From a checkpoint of a small transformer trained on Wikipedia.
Architecture: untied embeddings, normalized queries and keys.
MLP neurons of a small language model. Each row is named by its layer, matrix (down: output weights) and neuron, and shows model dimensions 160-223. Each number is 200 + 30 x the weight over its row's rms, rounded and kept within 0 to 999. A neuron's up and down rows have the sign that makes its largest values positive.
A block is one neuron, or neurons of one layer that tend to fire together. After each block is what it responds to, as a language model described it from the Wikipedia text at the highest values.

L16.down90,232,141,208,175,261,146,189,218,208,212,252,194,222,192,260,195,191,158,192,254,194,233,182,191,203,189,173,221,165,159,203,195,179,195,167,228,252,185,169,255,145,176,182,243,231,196,237,183,222,163,173,147,227,203,260,199,199,176,156,169,255,165,166,159
L16.down133,188,180,177,214,255,204,197,190,174,254,202,196,196,189,177,184,240,175,217,178,200,158,248,212,173,169,218,207,201,258,214,229,195,198,227,160,207,212,198,165,176,170,277,255,219,163,220,204,236,178,144,185,205,209,89,234,197,214,194,202,149,212,221,202
L16.down163,141,247,208,231,183,196,205,183,161,208,226,213,211,177,208,200,193,186,188,168,218,205,210,210,183,224,191,193,216,161,194,187,198,206,204,186,160,185,204,185,202,203,217,173,185,210,201,172,192,200,213,160,187,186,219,183,218,241,196,172,209,197,205,219
L16.down184,167,218,147,175,206,162,185,229,231,252,193,221,210,195,178,175,235,177,181,224,275,187,175,219,222,231,207,184,222,159,212,187,169,189,236,246,186,181,199,203,211,242,189,257,231,212,196,200,184,212,207,189,184,177,192,227,178,193,218,230,216,216,158,230
L16.down287,155,155,211,252,200,173,226,215,199,201,171,193,234,191,252,239,235,204,217,212,140,174,229,226,207,205,170,205,192,188,210,193,206,211,220,207,228,210,259,193,210,230,219,135,219,212,209,135,167,235,195,190,159,235,134,184,202,220,220,238,238,140,228,219
L16.down299,190,252,247,186,246,198,243,217,172,200,201,154,246,224,174,244,229,231,173,148,219,227,175,216,174,202,183,176,209,200,147,152,200,252,115,127,201,279,199,229,177,242,201,207,194,181,230,194,202,222,126,253,190,188,227,246,217,201,168,140,172,213,215,233
L16.down340,191,244,190,207,226,198,187,168,128,205,182,249,202,216,238,243,195,233,179,173,165,164,191,164,221,191,238,184,198,234,180,220,178,229,168,210,241,220,196,174,186,193,196,199,226,136,251,204,190,210,166,197,190,152,270,220,165,240,225,206,237,220,240,189
L16.down421,201,194,182,204,156,203,219,188,167,214,223,224,232,168,143,216,220,233,182,200,190,202,174,204,221,199,278,204,200,183,205,185,186,156,198,191,200,212,282,132,264,212,262,216,209,188,162,193,243,240,196,192,210,176,169,222,241,193,242,220,196,240,215,188
Description: Subject-name end boundary

L16.down95,185,155,207,219,170,210,180,158,245,182,206,256,225,202,238,224,191,259,175,222,238,211,207,187,210,190,209,191,205,156,194,179,149,146,186,198,204,201,203,218,257,243,203,233,212,249,202,249,237,188,208,203,205,212,206,208,209,186,230,167,237,161,167,218
L16.down291,168,185,178,166,199,233,175,137,180,180,208,187,142,213,182,208,199,198,151,189,188,203,205,179,170,190,222,222,156,237,183,216,167,216,158,171,182,147,237,194,201,184,207,213,186,212,171,158,231,196,163,196,212,171,199,188,224,207,202,211,151,225,214,189
L16.down394,200,209,246,184,159,174,191,194,191,237,206,150,150,195,150,198,209,260,183,181,238,226,141,175,168,235,246,241,176,144,230,249,157,225,154,191,211,192,196,200,172,219,204,182,221,220,183,207,208,155,198,208,193,198,236,199,205,186,221,209,186,208,190,249
L16.down458,196,141,183,163,216,230,247,199,205,213,192,156,241,233,235,175,183,184,207,206,235,168,180,216,195,258,225,216,165,199,150,210,182,229,203,152,238,174,227,232,215,168,255,201,167,200,225,211,193,173,168,223,204,180,136,183,171,175,176,207,198,240,211,157
L16.down537,196,160,176,185,203,222,258,183,180,195,167,155,187,98,204,236,199,192,155,194,209,150,171,205,184,216,241,230,165,248,193,181,189,181,202,186,204,166,231,203,195,171,200,174,198,177,199,193,200,209,175,218,222,178,176,200,195,200,161,276,213,234,252,206
L16.down726,164,179,192,214,250,191,201,231,151,207,201,135,163,169,213,196,145,201,161,220,196,187,205,201,191,178,231,209,166,209,196,199,160,190,209,165,198,229,224,190,174,156,182,190,188,247,186,224,196,184,182,241,209,184,209,133,181,228,198,229,145,192,236,199
L16.down849,189,185,239,208,226,144,195,194,156,170,145,107,223,190,223,235,176,226,154,201,185,199,221,213,211,204,205,213,163,102,159,221,189,200,198,206,176,171,192,214,176,220,162,221,249,169,239,240,239,160,209,185,141,215,207,236,184,218,183,190,192,180,194,250
L16.down904,181,194,198,187,199,220,213,188,272,274,239,164,223,204,178,197,144,189,161,136,204,166,177,188,197,116,240,199,136,160,178,199,187,174,185,214,158,165,250,203,223,220,199,211,223,206,164,172,167,216,197,228,219,196,197,217,203,204,192,196,196,212,174,131
Description: Indefinite article "an"

L11.down78,209,191,207,167,223,186,195,196,224,226,169,195,209,191,170,214,183,221,178,160,228,228,195,182,199,157,234,234,179,153,150,217,190,179,211,208,186,230,192,214,211,184,180,190,256,223,194,190,177,198,186,238,225,223,127,181,207,198,205,228,206,245,171,216
L11.down200,203,182,245,174,210,201,236,221,208,175,217,172,237,222,225,272,212,219,173,260,233,163,177,212,175,199,187,226,194,186,215,195,205,212,133,180,176,180,167,195,192,209,174,202,198,201,177,248,168,204,172,163,178,210,137,183,187,190,217,171,223,237,207,225
L11.down461,196,170,136,202,214,168,218,191,200,241,208,261,240,200,225,243,197,206,214,238,242,164,219,200,156,186,235,192,232,228,203,239,215,211,193,215,148,260,200,164,204,220,173,189,207,209,236,221,146,165,166,268,206,172,184,217,218,250,221,218,197,304,237,217
L11.down522,152,201,193,223,260,174,253,197,216,170,215,192,250,216,215,257,234,249,177,154,234,211,178,230,227,146,198,216,218,223,147,200,217,198,168,147,212,175,159,188,250,215,195,168,192,118,191,161,179,225,246,238,202,208,146,237,188,206,167,252,254,197,189,204
L11.down584,194,193,191,219,171,235,221,229,254,250,216,170,246,207,216,231,204,217,191,194,203,232,200,210,192,157,235,159,261,211,234,259,175,215,170,202,206,247,167,151,169,206,201,118,221,156,226,186,152,245,187,213,158,131,182,188,199,214,186,257,199,193,170,185
L11.down761,185,191,174,283,202,200,215,188,178,204,200,191,261,200,247,181,181,196,172,231,244,226,188,228,196,180,173,188,213,231,203,210,194,190,171,196,193,191,245,203,149,197,195,208,169,231,194,209,190,153,231,215,250,175,232,213,196,205,230,257,217,182,138,211
L11.down795,188,207,190,159,170,200,191,211,217,228,218,213,192,209,244,185,179,212,196,218,245,195,187,212,250,180,144,215,168,179,230,192,171,236,225,184,213,215,180,260,247,155,168,183,211,173,240,200,157,185,171,205,149,236,272,168,198,157,170,215,229,195,214,255
L11.down850,209,190,203,132,225,228,183,128,163,190,198,179,213,164,162,170,201,191,228,221,187,266,211,241,203,239,185,217,234,160,173,184,293,199,167,237,169,241,187,228,196,181,179,183,270,209,191,182,250,171,228,195,196,199,160,155,168,176,204,145,181,177,259,167
Description: Year-start space token

L11.down2,247,139,217,170,165,182,148,185,217,202,164,204,181,180,201,185,188,225,261,207,192,245,191,153,220,194,261,219,221,144,230,204,182,229,183,154,211,217,215,149,198,232,210,177,218,258,92,213,215,157,219,123,241,236,190,196,207,183,152,288,182,199,201,206
L11.down167,193,179,194,183,221,163,197,174,234,149,213,187,200,247,256,205,192,158,269,182,180,218,269,249,231,197,199,193,166,185,225,118,243,221,241,204,177,183,175,190,224,189,193,241,210,195,203,202,199,231,201,186,213,199,186,261,208,169,196,191,251,222,186,175
L11.down292,235,173,166,213,208,225,213,205,216,200,188,157,190,251,171,237,125,258,208,127,149,221,155,181,196,216,227,236,186,176,263,199,234,187,176,205,140,225,232,258,257,204,200,238,203,199,266,211,263,213,223,208,181,190,181,215,224,198,191,232,207,219,189,214
L11.down445,172,257,139,159,175,198,214,199,219,173,175,197,191,201,197,241,142,206,224,224,175,205,211,185,221,240,163,223,231,181,237,220,278,168,210,170,228,164,187,136,204,165,163,219,200,205,182,181,146,186,241,161,173,186,244,213,185,238,182,203,191,312,228,256
L11.down788,202,196,209,211,236,200,220,161,217,176,200,170,261,169,164,212,222,263,233,161,221,228,195,194,169,278,202,226,189,151,219,191,209,184,194,193,237,217,243,158,240,162,185,197,230,148,178,185,238,185,205,209,167,185,195,203,203,191,161,192,213,167,195,235
L11.down829,215,197,185,163,187,200,231,210,181,220,189,176,156,217,179,214,214,270,200,211,201,210,206,172,193,142,236,202,212,231,254,247,157,199,202,206,191,241,190,237,249,174,161,133,182,182,153,248,233,187,231,240,176,194,209,185,198,206,212,233,220,207,179,227
L11.down840,218,201,189,199,218,193,211,220,173,252,191,179,235,223,209,171,107,208,243,195,203,247,216,202,240,197,215,197,215,221,207,263,212,184,140,173,172,224,227,164,173,196,223,275,221,177,215,233,235,194,220,181,242,188,179,224,143,192,211,161,220,218,205,281
L11.down903,227,243,223,172,228,188,179,185,182,201,180,210,217,229,240,188,208,170,179,248,176,255,224,200,181,210,194,235,222,179,180,198,146,213,203,209,151,206,168,230,244,195,230,197,233,215,248,170,198,200,179,179,168,158,268,213,210,133,216,164,186,186,140,165
Description: Pre-verb negation and auxiliaries

L6.down559,232,196,233,163,195,207,227,211,188,203,229,202,237,234,228,185,247,222,192,187,194,175,235,209,191,174,201,206,187,255,170,248,179,228,228,168,204,209,169,233,227,224,150,210,227,174,210,231,231,224,183,203,202,231,165,167,249,202,238,223,227,202,203,181
Description: Space before year

L11.down151,168,245,207,216,164,206,209,203,201,249,200,176,207,257,149,220,193,231,199,127,220,168,176,185,197,173,156,194,282,231,203,198,218,236,162,211,221,247,258,167,159,189,238,147,215,190,187,225,234,202,149,108,222,164,133,161,175,232,179,188,274,176,207,201
L11.down181,226,211,180,167,215,177,225,214,178,166,231,229,206,228,190,211,221,218,161,213,206,219,202,247,158,202,194,201,147,258,211,86,198,210,132,220,241,226,194,181,220,183,219,164,161,215,178,174,159,252,167,223,189,189,251,262,236,214,181,210,226,194,142,162
L11.down356,170,158,186,211,244,254,205,193,205,185,193,222,178,173,233,175,174,264,164,185,196,224,205,230,210,150,135,233,226,203,224,173,191,176,236,201,204,193,166,220,220,242,238,234,230,211,194,168,248,200,138,166,181,169,166,239,185,187,195,202,260,195,241,201
L11.down442,160,157,198,220,209,174,166,205,174,189,170,271,210,211,224,217,187,211,205,171,234,141,207,207,243,174,196,215,219,152,234,173,225,199,198,183,181,216,188,177,168,212,237,183,208,189,215,155,224,227,204,204,191,231,220,213,193,178,264,168,227,191,158,199
L11.down687,223,196,215,199,228,150,223,223,222,240,227,156,212,162,172,182,202,236,181,237,166,182,159,235,134,200,190,204,184,229,189,250,201,210,210,220,209,187,172,197,169,168,222,228,230,228,208,232,210,233,261,155,237,178,190,247,204,166,202,155,197,190,238,178
L11.down768,165,171,120,239,221,228,192,225,175,189,171,209,248,242,218,210,248,230,224,161,141,226,205,166,179,158,197,265,232,174,212,150,179,228,195,156,207,232,179,161,195,208,190,191,214,193,206,143,174,220,231,232,223,255,205,195,173,155,189,245,191,181,206,141
L11.down918,232,190,178,209,199,210,246,135,234,220,190,191,205,239,204,241,198,179,205,197,187,215,167,210,221,195,175,206,170,192,187,173,259,182,236,199,152,230,187,181,182,171,209,217,251,136,154,183,235,214,203,207,211,209,180,226,238,207,167,196,221,153,265,196
L11.down920,208,155,220,201,163,213,189,223,212,202,150,214,221,217,206,216,241,190,151,192,189,239,142,219,180,235,191,182,176,278,200,213,213,177,226,260,199,222,247,168,198,199,173,236,164,210,158,168,169,212,192,161,235,163,153,193,182,237,147,223,250,205,229,266
Description: Digits in table numbers

L16.down17,213,171,196,230,174,194,201,209,228,210,157,213,193,248,207,248,198,242,202,199,117,191,182,208,233,176,218,147,245,238,128,191,217,193,139,171,212,198,225,190,175,201,175,212,227,156,181,237,222,196,180,168,158,193,87,177,205,194,203,183,182,248,191,189
L16.down213,243,190,157,162,194,199,214,168,205,202,162,193,239,172,166,248,257,184,192,175,244,206,180,192,151,209,152,202,194,191,167,204,225,166,226,147,217,203,136,179,210,210,200,181,251,192,168,218,184,272,255,209,213,233,140,181,138,233,211,175,166,157,195,213
L16.down324,214,204,201,205,144,160,191,221,166,232,178,181,197,249,215,203,231,182,199,174,119,199,179,202,183,175,220,186,180,239,201,239,229,210,185,195,214,207,234,188,213,175,206,191,224,223,239,227,207,198,196,180,171,215,246,160,153,165,207,203,187,216,195,180
L16.down334,179,234,207,222,199,287,189,166,194,206,186,171,221,183,172,160,208,184,170,274,146,170,203,227,191,183,210,218,218,196,211,168,193,244,210,240,196,227,262,174,220,202,177,262,265,215,211,173,224,215,163,177,159,173,218,199,167,190,165,226,196,152,212,191
L16.down492,212,213,257,259,154,192,170,182,233,223,191,250,202,194,171,207,239,245,226,208,130,199,224,157,214,190,236,153,262,231,208,207,221,271,237,162,156,163,228,168,209,174,233,191,179,190,214,241,165,216,219,188,194,204,120,227,171,186,182,206,221,215,204,193
L16.down578,210,217,201,236,195,185,156,207,250,206,189,174,196,222,175,253,191,192,205,193,174,177,145,212,204,166,242,202,163,185,247,238,159,229,207,198,194,195,240,159,234,186,209,220,235,165,179,201,177,205,169,185,231,238,182,197,194,210,183,181,199,205,187,185
L16.down586,222,220,255,231,229,169,193,225,216,178,188,185,211,230,203,217,203,201,219,182,189,172,189,215,190,192,162,170,196,197,167,183,203,204,250,201,177,212,158,212,229,185,166,211,192,188,197,196,248,189,262,162,162,214,161,172,176,168,192,221,201,193,204,174
L16.down751,235,217,179,246,174,207,197,206,191,202,206,193,235,210,192,210,187,229,207,210,214,220,163,232,150,212,195,219,220,251,239,189,217,177,180,198,180,205,180,197,219,183,207,179,210,209,226,173,200,158,205,183,211,269,91,190,191,161,211,222,158,204,201,159
Description: Third digit of years

L6.down894,154,188,192,187,168,113,179,182,187,188,200,218,205,195,183,243,209,193,227,246,231,233,177,193,169,211,134,188,179,216,204,218,232,191,192,238,193,155,203,176,208,154,242,157,211,228,121,150,187,180,153,189,221,171,262,209,186,195,175,217,189,179,204,219
Description: Contraction endings and function words

L16.down417,142,231,230,199,215,221,217,184,229,189,161,284,177,232,234,214,182,245,211,241,238,248,229,174,223,199,209,210,200,203,212,213,225,183,193,174,147,198,233,241,234,202,224,153,186,197,176,224,234,216,232,183,166,178,194,142,168,188,187,211,217,207,222,135
L16.down550,235,202,172,207,220,213,185,209,222,225,206,253,193,137,178,150,186,172,193,171,217,170,182,198,176,165,186,218,166,162,216,186,206,182,224,226,245,137,186,152,181,271,161,172,201,241,213,217,170,214,247,235,211,219,210,199,257,233,160,250,191,233,188,248
L16.down718,154,221,221,217,201,220,241,225,201,232,214,196,145,163,208,158,174,198,210,246,254,239,157,210,154,171,186,204,197,254,199,218,197,179,194,206,200,209,195,208,196,210,198,225,210,232,206,270,180,200,184,218,192,198,181,181,171,164,204,212,171,210,207,170
L16.down723,231,159,196,199,153,215,176,175,176,188,153,164,201,154,200,200,197,235,201,235,177,176,176,227,208,170,167,217,189,226,164,184,165,245,222,225,177,251,230,219,241,166,207,204,209,196,186,198,223,128,174,203,215,208,183,196,246,203,120,175,243,234,217,205
L16.down846,181,212,198,161,206,174,227,168,157,206,157,116,251,217,244,148,195,213,226,193,244,294,189,191,212,199,190,282,198,198,194,173,188,187,177,159,176,119,221,231,198,178,215,168,203,208,172,220,202,159,158,148,244,231,262,192,194,188,164,190,179,197,190,217
L16.down934,230,233,179,224,147,205,204,189,183,235,243,236,114,184,173,212,226,220,199,227,186,195,221,193,238,146,187,182,220,162,180,226,219,231,212,191,182,201,211,203,199,227,191,197,217,187,239,212,227,234,187,136,222,138,103,186,222,177,155,213,133,206,205,169
L16.down962,199,164,173,241,149,137,178,215,219,161,185,230,183,141,205,208,186,188,234,185,166,221,234,185,229,192,214,189,184,211,205,136,218,169,178,218,208,247,203,190,225,170,204,222,248,213,169,186,240,249,217,202,192,184,259,188,232,193,227,199,196,214,240,131
L16.down1003,214,167,205,180,186,170,216,187,183,192,208,142,239,191,217,211,194,141,240,209,226,206,202,182,217,198,179,168,198,224,220,229,175,207,179,201,188,163,234,166,243,140,195,213,213,182,149,184,243,160,217,176,197,152,269,190,226,198,222,257,170,146,170,197
Description: Pre-verb function words

L6.down922,129,162,173,189,220,169,221,239,260,174,169,197,200,241,243,195,188,202,147,189,161,170,165,229,183,226,187,206,191,207,141,208,233,201,211,227,211,93,218,219,194,194,200,178,204,195,158,183,162,193,195,189,178,190,227,185,181,188,179,192,196,200,177,257
Description: Year-start tokens in dates

L11.down280,189,254,220,200,223,175,204,164,204,171,173,162,173,211,229,195,145,170,206,215,171,179,198,199,187,137,205,183,184,219,197,181,223,178,227,175,216,219,194,200,230,210,220,175,240,152,218,174,210,177,289,251,146,211,176,232,218,188,111,215,208,220,163,187
L11.down282,193,266,204,201,196,226,161,196,237,164,176,203,259,226,203,146,181,197,226,138,199,206,264,218,149,210,194,248,172,146,192,206,225,173,215,212,205,190,218,229,182,173,190,214,176,201,250,211,164,173,178,179,215,218,177,206,193,191,210,210,207,192,180,179
L11.down341,180,162,145,191,167,201,173,169,193,254,230,138,212,242,184,209,204,182,187,214,188,194,220,234,182,233,196,203,188,200,209,221,189,206,177,187,164,186,204,207,254,232,247,184,215,187,237,232,216,192,192,218,174,248,218,203,173,184,181,239,170,170,121,131
L11.down455,122,236,230,235,222,195,253,206,227,206,254,219,216,217,230,225,193,172,191,146,226,191,208,242,182,203,189,202,209,180,184,244,138,204,217,267,255,202,160,205,207,198,171,227,191,204,175,216,198,191,259,190,231,195,160,188,176,184,220,184,169,193,194,261
L11.down551,197,186,227,199,209,161,208,183,170,217,196,256,228,200,160,189,227,182,263,208,256,213,208,202,204,182,182,209,235,161,184,224,236,197,158,163,228,190,202,237,151,195,221,214,229,182,243,214,182,170,204,224,210,193,219,283,199,170,192,227,195,215,185,184
L11.down587,208,237,135,183,218,180,176,199,234,212,180,196,196,192,169,163,188,217,240,188,219,208,203,157,192,239,220,165,179,210,236,219,216,219,163,231,200,207,189,147,189,154,275,199,227,194,161,190,203,225,239,176,177,181,183,210,234,215,201,217,217,196,203,195
L11.down649,240,213,216,222,176,222,181,164,202,202,159,224,176,185,255,181,181,143,141,225,219,183,243,179,191,210,187,171,238,219,187,249,158,158,197,226,179,210,251,188,148,152,201,203,187,230,167,218,240,207,177,183,220,203,199,241,163,220,229,147,187,160,224,161
L11.down1011,198,161,201,247,183,191,154,209,184,176,163,186,220,203,221,253,186,210,169,197,179,166,197,214,230,213,165,227,207,201,186,214,197,166,204,187,225,235,285,120,228,160,223,243,202,207,240,212,199,193,203,156,188,170,193,216,226,196,234,163,229,178,219,217
Description: Post-name parenthesis or comma

L16.down119,152,288,191,231,223,218,259,171,269,214,218,219,157,249,209,259,222,215,148,187,206,164,224,171,236,238,228,193,181,197,209,187,219,192,201,224,225,185,256,189,190,211,176,184,175,178,194,239,205,233,162,210,223,175,198,214,190,195,178,230,257,223,230,213
L16.down216,190,187,132,219,178,166,168,190,191,258,205,190,155,189,124,230,200,166,234,162,244,207,158,229,187,164,193,212,267,197,195,211,156,194,232,233,257,275,188,220,164,187,203,252,243,163,167,203,244,204,165,180,225,220,233,183,234,180,189,186,213,226,256,158
L16.down290,171,182,229,204,177,206,160,152,222,205,171,204,180,177,141,208,243,205,197,212,232,211,189,211,201,148,224,218,191,236,178,225,200,192,179,185,246,194,261,244,213,247,234,171,230,214,195,149,193,192,140,218,235,174,158,192,171,205,211,225,267,231,194,187
L16.down539,195,183,171,130,160,182,158,178,179,198,223,209,234,252,172,156,237,263,231,204,257,215,179,224,224,218,222,200,197,237,183,218,181,175,222,180,206,231,186,191,242,143,206,256,156,224,178,235,171,175,173,205,163,216,222,177,184,151,233,216,198,247,233,173
L16.down663,128,172,219,196,210,206,161,214,200,175,190,229,249,229,256,222,205,172,193,210,238,253,257,205,236,159,163,249,182,187,194,178,177,195,167,218,247,232,221,207,254,226,197,203,202,125,191,181,172,191,149,237,200,221,186,194,232,165,161,158,209,176,209,210
L16.down779,188,224,168,284,189,201,199,173,198,196,240,222,204,227,224,164,231,163,170,201,186,224,201,162,236,274,176,186,213,212,223,228,147,219,215,216,241,267,194,240,199,199,192,177,195,248,217,194,272,145,220,186,197,267,188,189,225,173,177,203,205,242,167,210
L16.down798,183,216,138,212,216,183,222,160,239,123,220,178,196,207,223,249,233,220,164,192,214,211,199,192,222,224,195,203,199,165,175,197,228,214,161,191,201,210,210,194,224,151,204,169,168,217,211,231,164,180,238,148,205,182,229,212,178,134,151,137,207,227,216,150
L16.down956,219,213,167,183,186,190,198,243,190,160,189,206,204,220,258,235,209,149,190,233,215,212,205,189,271,171,219,221,180,169,185,158,205,194,202,220,191,187,224,229,153,195,148,183,208,202,214,188,185,211,196,185,242,213,303,242,147,188,175,186,135,160,195,239
Description: Space before years

L6.down387,190,157,185,209,209,190,237,271,191,209,163,193,192,158,191,184,157,154,236,193,199,219,255,182,234,229,197,194,201,205,203,243,258,215,171,216,224,171,240,132,193,246,277,197,228,182,162,217,207,192,236,155,203,182,135,174,193,198,208,201,197,194,204,195
Description: Decade digit in years

L11.down316,223,203,158,202,218,219,219,165,219,208,196,207,211,152,250,191,267,206,247,222,208,189,240,195,248,158,246,223,290,212,229,200,185,141,185,215,152,187,209,228,199,190,168,213,194,158,253,247,203,225,225,168,179,198,224,205,170,211,212,219,213,188,158,178
L11.down342,206,223,219,213,186,183,152,201,213,143,218,228,214,213,240,150,220,185,198,212,182,257,203,183,234,199,203,164,201,205,210,199,174,262,200,200,250,161,251,171,169,179,185,250,191,213,169,162,226,192,175,164,129,156,208,272,265,216,186,161,180,140,208,177
L11.down504,220,180,226,210,232,169,186,220,233,193,172,255,254,195,186,215,176,191,205,178,271,149,200,177,194,133,179,216,213,215,242,175,163,174,172,188,198,204,210,146,193,199,196,243,181,243,223,214,229,218,159,179,184,151,133,317,209,177,191,198,231,218,200,177
L11.down767,215,200,245,177,153,249,235,230,209,236,211,191,183,293,190,240,189,201,215,212,224,179,204,171,222,196,215,166,193,215,176,216,215,216,167,189,218,154,195,227,197,198,198,161,218,213,250,188,157,210,194,177,134,248,286,236,190,220,229,208,218,184,255,220
L11.down770,193,224,199,226,212,173,192,168,189,203,235,193,205,120,214,189,214,172,226,184,213,215,182,141,169,201,176,254,158,192,201,229,185,286,207,209,220,220,219,245,193,224,211,252,139,210,221,182,184,156,177,195,161,254,197,252,214,240,222,215,230,153,175,188
L11.down863,241,154,188,249,209,217,182,232,238,160,149,181,211,196,261,213,226,225,209,192,202,191,228,207,193,190,190,183,158,123,248,206,182,229,241,186,186,176,192,215,215,179,184,197,201,182,233,178,182,183,222,175,168,239,221,236,207,241,134,220,205,253,204,216
L11.down913,141,201,211,150,213,187,195,225,216,250,171,173,191,171,216,206,224,183,229,210,250,190,170,198,217,152,189,204,234,178,190,166,222,207,150,155,205,233,211,170,199,189,218,164,221,162,250,219,205,177,175,157,202,215,184,197,149,179,182,223,219,204,210,281
L11.down963,251,140,185,213,188,210,190,185,194,220,166,187,250,230,291,147,227,211,201,200,212,193,240,217,154,217,133,215,236,193,188,202,175,215,167,226,208,166,195,204,208,222,194,231,184,188,221,215,174,148,211,206,180,235,250,219,215,259,230,202,210,220,183,216
Description: Object after has/had

L6.down658,189,283,183,204,186,166,164,127,214,195,219,215,221,196,187,203,187,189,215,214,214,224,207,148,189,175,239,192,260,188,158,216,273,209,245,188,189,207,202,232,203,156,218,213,184,174,199,175,187,146,214,210,140,241,228,172,183,195,202,200,163,195,220,229
Description: Indefinite articles and table digits